MLP neurons of a small language model. Each row is named by its layer, matrix (gate and up: input weights; down: output weights) and neuron, and shows model dimensions 0-95. Each number is 128 + 32 x the weight over its row's rms, rounded and kept within 0 to 255. Numbers have three digits each. A neuron's up and down rows have the sign that makes its largest values positive.
After each neuron's rows, "fires before" lists the tokens most often just after its 100 highest values on Wikipedia text that the model never trained on; "fires in" lists the words (lower case) most often at its 100 highest values on Wikipedia text that the model never trained on. A number after a token or word is its count.

L4.gate11:096148096101119072143117134101148129110145163106114167086158125146167147193126085136138141128072112125103111070145128165068109185087099108103085064182133108113102161087102137164108182117141119122115157108102191038104093099098078119149064115120113112136095132153097120161140110117134167152
L4.up11:208133111143130166151148083170167079145105170173036144142129135144107161120095173118119126143138197152089113128137087074091129090130126088096146154133193175188128143122053133177113108086084120100085139160135118119177096071121135162101146094139095063129151087127173149113165135127138156128
L4.down11:129132120152101064180107142119141128084126153180153136129096102132134097186153156161171101139034163124127172124130094114161180123131100161149131102188123063098103112099142158112124163100129083135148168107111095085179132127102111166157185152120130157164121136127096072158071099139077143110
fires before: "." 32, " (" 7, " R" 5, "G" 4, "g" 4, " W" 4
fires in: "s" 31, "central" 9, "special" 8, "marion" 7, "region" 6, "eastern" 6

L2.gate325:150184141147138148125102161040129177115099132119132164135083129185107149086196113139122106168176144137117196123141061107103110107149107129099118121116101133135085130142122122071136148144154108105079083154162166181090181084083069107108154104084188173131078127147103126111143151085106094121
L2.up325:120129142146098108128123152098191167059126123145103117132113139089124114054100146112149138164105212154079110079090110110111118128124097158156098172086161164140142156123157133139138114108112114133136164094073052138155123184148139123092172120063166130167138201130175085115132136115151188138
L2.down325:118177114147171113135177117147130200109157134157108096143146144177133168099106107114086255182130107168134105145128131109115106060167093163088093141146096111103129160105089138100142092139119121092151123153099187162137135129133083163107154172119150131129104141160128141143116094120192123092
fires before: " of" 26, "ic" 7, "s" 5, "ed" 4, "icip" 4, "y" 4
fires in: "part" 27, "more" 24, "much" 7, "parts" 5

L4.gate174:165154125170124095121159123112111156055182073139098108096137122118140141182117107154140113107088147070137107120172143106134150137151112131151105122131131148118184119177106085103161086052135209089110081123150140141149160113126173169140166112125108096048124147152177097076171120198155125146
L4.up174:200161156092185100129083104139083146121113107113113086125107114135121143099138134140151120151148095168144131162113125126138177108150108136100146126160106100087117156146145147111180193129090177159114122140192137120086118145072113094074187079084114191147095137129108081104082176102080120178
L4.down174:091094148148093170118205143120217127129176172144108112135133079144113090158139139155142133137032149085179103117172121143074099189141163131136108098093185152144127069085107139123106124093133124064131153101061118096167152119119098139168157145160176110100140169106161157120131123163194141088
fires before: " of" 29, "in" 10, "ic" 9, "s" 8, "icip" 6, "y" 5
fires in: "part" 33, "martin" 10, "parts" 8, "particularly" 6, "participated" 4, "party" 4

L5.gate384:140134138125124144153121148146108088145126170114125101095134147149199140134092160183221124172103172137138123111147144125137137171087130095110148117127160142113152114109204153120109122160127157162125095168123178128064163091156154147106129131114118098167102099102111093190188131132124179123
L5.up384:148083129130157072143065110159077131145126166086114145203074133129148153140150086179155141142147069108113130114089122116182106207099142137153094141108116188142105108079100153135157117148167158224104096116106124126167157127152164223140136142109120162145182101087111128121102157121157146104
L5.down384:091208138137094157152199164092181129123130110196094101076167142157148085141150109112120100139119134154088147080189130152086096138127094123072185152157111145151138140151139156167172201100065104067153165113186106093100082079112121090118114115106111172076094133121167139089144087159084174102
fires before: "." 19, "el" 14, ";" 7, "or" 6, "ham" 5
fires in: "no" 40, "israel" 6, "trail" 4, "moor" 4, "moon" 4

L10.gate532:103154130116183078157066155085084152097120179112079181112156191178093096169098214155129128154136154167110039103094083127114215141095187151134140038151108135144140179157106144102093121131145154196155052127130065099173151116108122099142098129117124122150162088142136101145107128129137133120
L10.up532:157112141118156109139074174140127122148120176114074143099131194126161101196144091132142151144069144094120117085139131083142138105131097130103101133104142161073133106191129127107068157137096116176123123103089112118153110106114056126161126066126099140143190167182130088068091151121144108177
L10.down532:111076113120092099152159179123142160088088174097099104158141156099079137114085085078152073117117171181151100100154111148154106108113137127157076102096175097070191136088162162125130150114141116124109193162107129077094097109112081109169060166144133101127091132109104133125096126134038149119
fires before: " " 66, "," 6, " of" 5
fires in: "june" 15, "september" 13, "october" 8, "march" 8, "december" 8, "april" 7

L6.gate210:158176092149103158125130147158101101115165163093141141099156167200156149078160124151137174117158111135161083136098104172132111072135113171086178102175104111157121096110141183085057159107153157136077139114136080152125176153135060111145235139094137178127087094132165138132128115157097139114
L6.up210:144175132139123111132180087121202119109166118110078128090153115156188138090121112146153113122052142104093102090108129143141144145120123166090157179099144117091124146087181159148098127166183116106187106107123064126159128080182093148139124106111089072154191150155150150109123135158087119141
L6.down210:147126142164106109097102214181093132177141123145113164203122188109146148130112093132092120147105173127182073170145142123167117106075132145167112087047122083179140126137156149132110087103121098187065144172127142105077156112174109099072094103132110118086113167122146106097136128106109191109
fires before: "it" 19, "ission" 19, "on" 17, "and" 12, "un" 11, "ander" 6
fires in: "committee" 13, "common" 11, "commissioner" 8, "commission" 8, "commander" 6, "children" 5

L2.gate419:088108096148099142146158150123094119173165092044111106171132169141149196133154089105117098090113124143104158104152145152187094176118065129079137144080152170070151138085147118122138101071187140118162122107122120094131124100156086121110119114207111111141110204139137078158100135081131148153
L2.up419:143122160166151167144157160052112094085121115151133104065199103181127088093161094107125136146111120069182130130139130136117150105175113112155180162124144127154144079125150089128131142092198130083159151164114086069101131167149140115105115103086105160137072139105060108171112105138133102169
L2.down419:189099145195100091114169151142139105103097118107174149130138087120187169150188112118167195137097120061155147134151121127085150053153145099184166155162165120196156081141146135156120176135154117074094143172122162150121158134168121131141169107112108152071094141113105191155132102141099050183
fires before: " |" 36, ")" 9, ";" 7, "-" 5, "\n" 4, " -" 4
fires in: "0" 83, "1" 5

L6.gate350:134167145130137138131115130114111144114148081170094127110104106116110095172103087151105153058168110183121083095177094136093126181121159123165091123066123144089073093139151134120182214128104106126112157073127108143115122123139107155114165089121157109048150117131136119114194148141129121115
L6.up350:121111112158115152118145087176127131108140119131130095066121186131155121174150113195060127130103111118122102071181170106141132075152172121127149124119068055122136194162114130110141183144181156058117151075088093168092127121116062181094071192126140129098088054148106100083113176168158151197
L6.down350:133082103119097152114184183149108165116175105171153142078094133143161097197139160076121077077098147098097135090120181122123121158136172137119155126100090101130068134175107213097110138187121101076116163086109120113108153092118139095127131132130131139146140052172149122191119134098141121159
fires before: "ed" 12, "ement" 11, "iet" 9, "en" 9, "ther" 8, "e" 7
fires in: "moved" 12, "movement" 11, "soviet" 9, "southern" 8, "policy" 5, "sweden" 5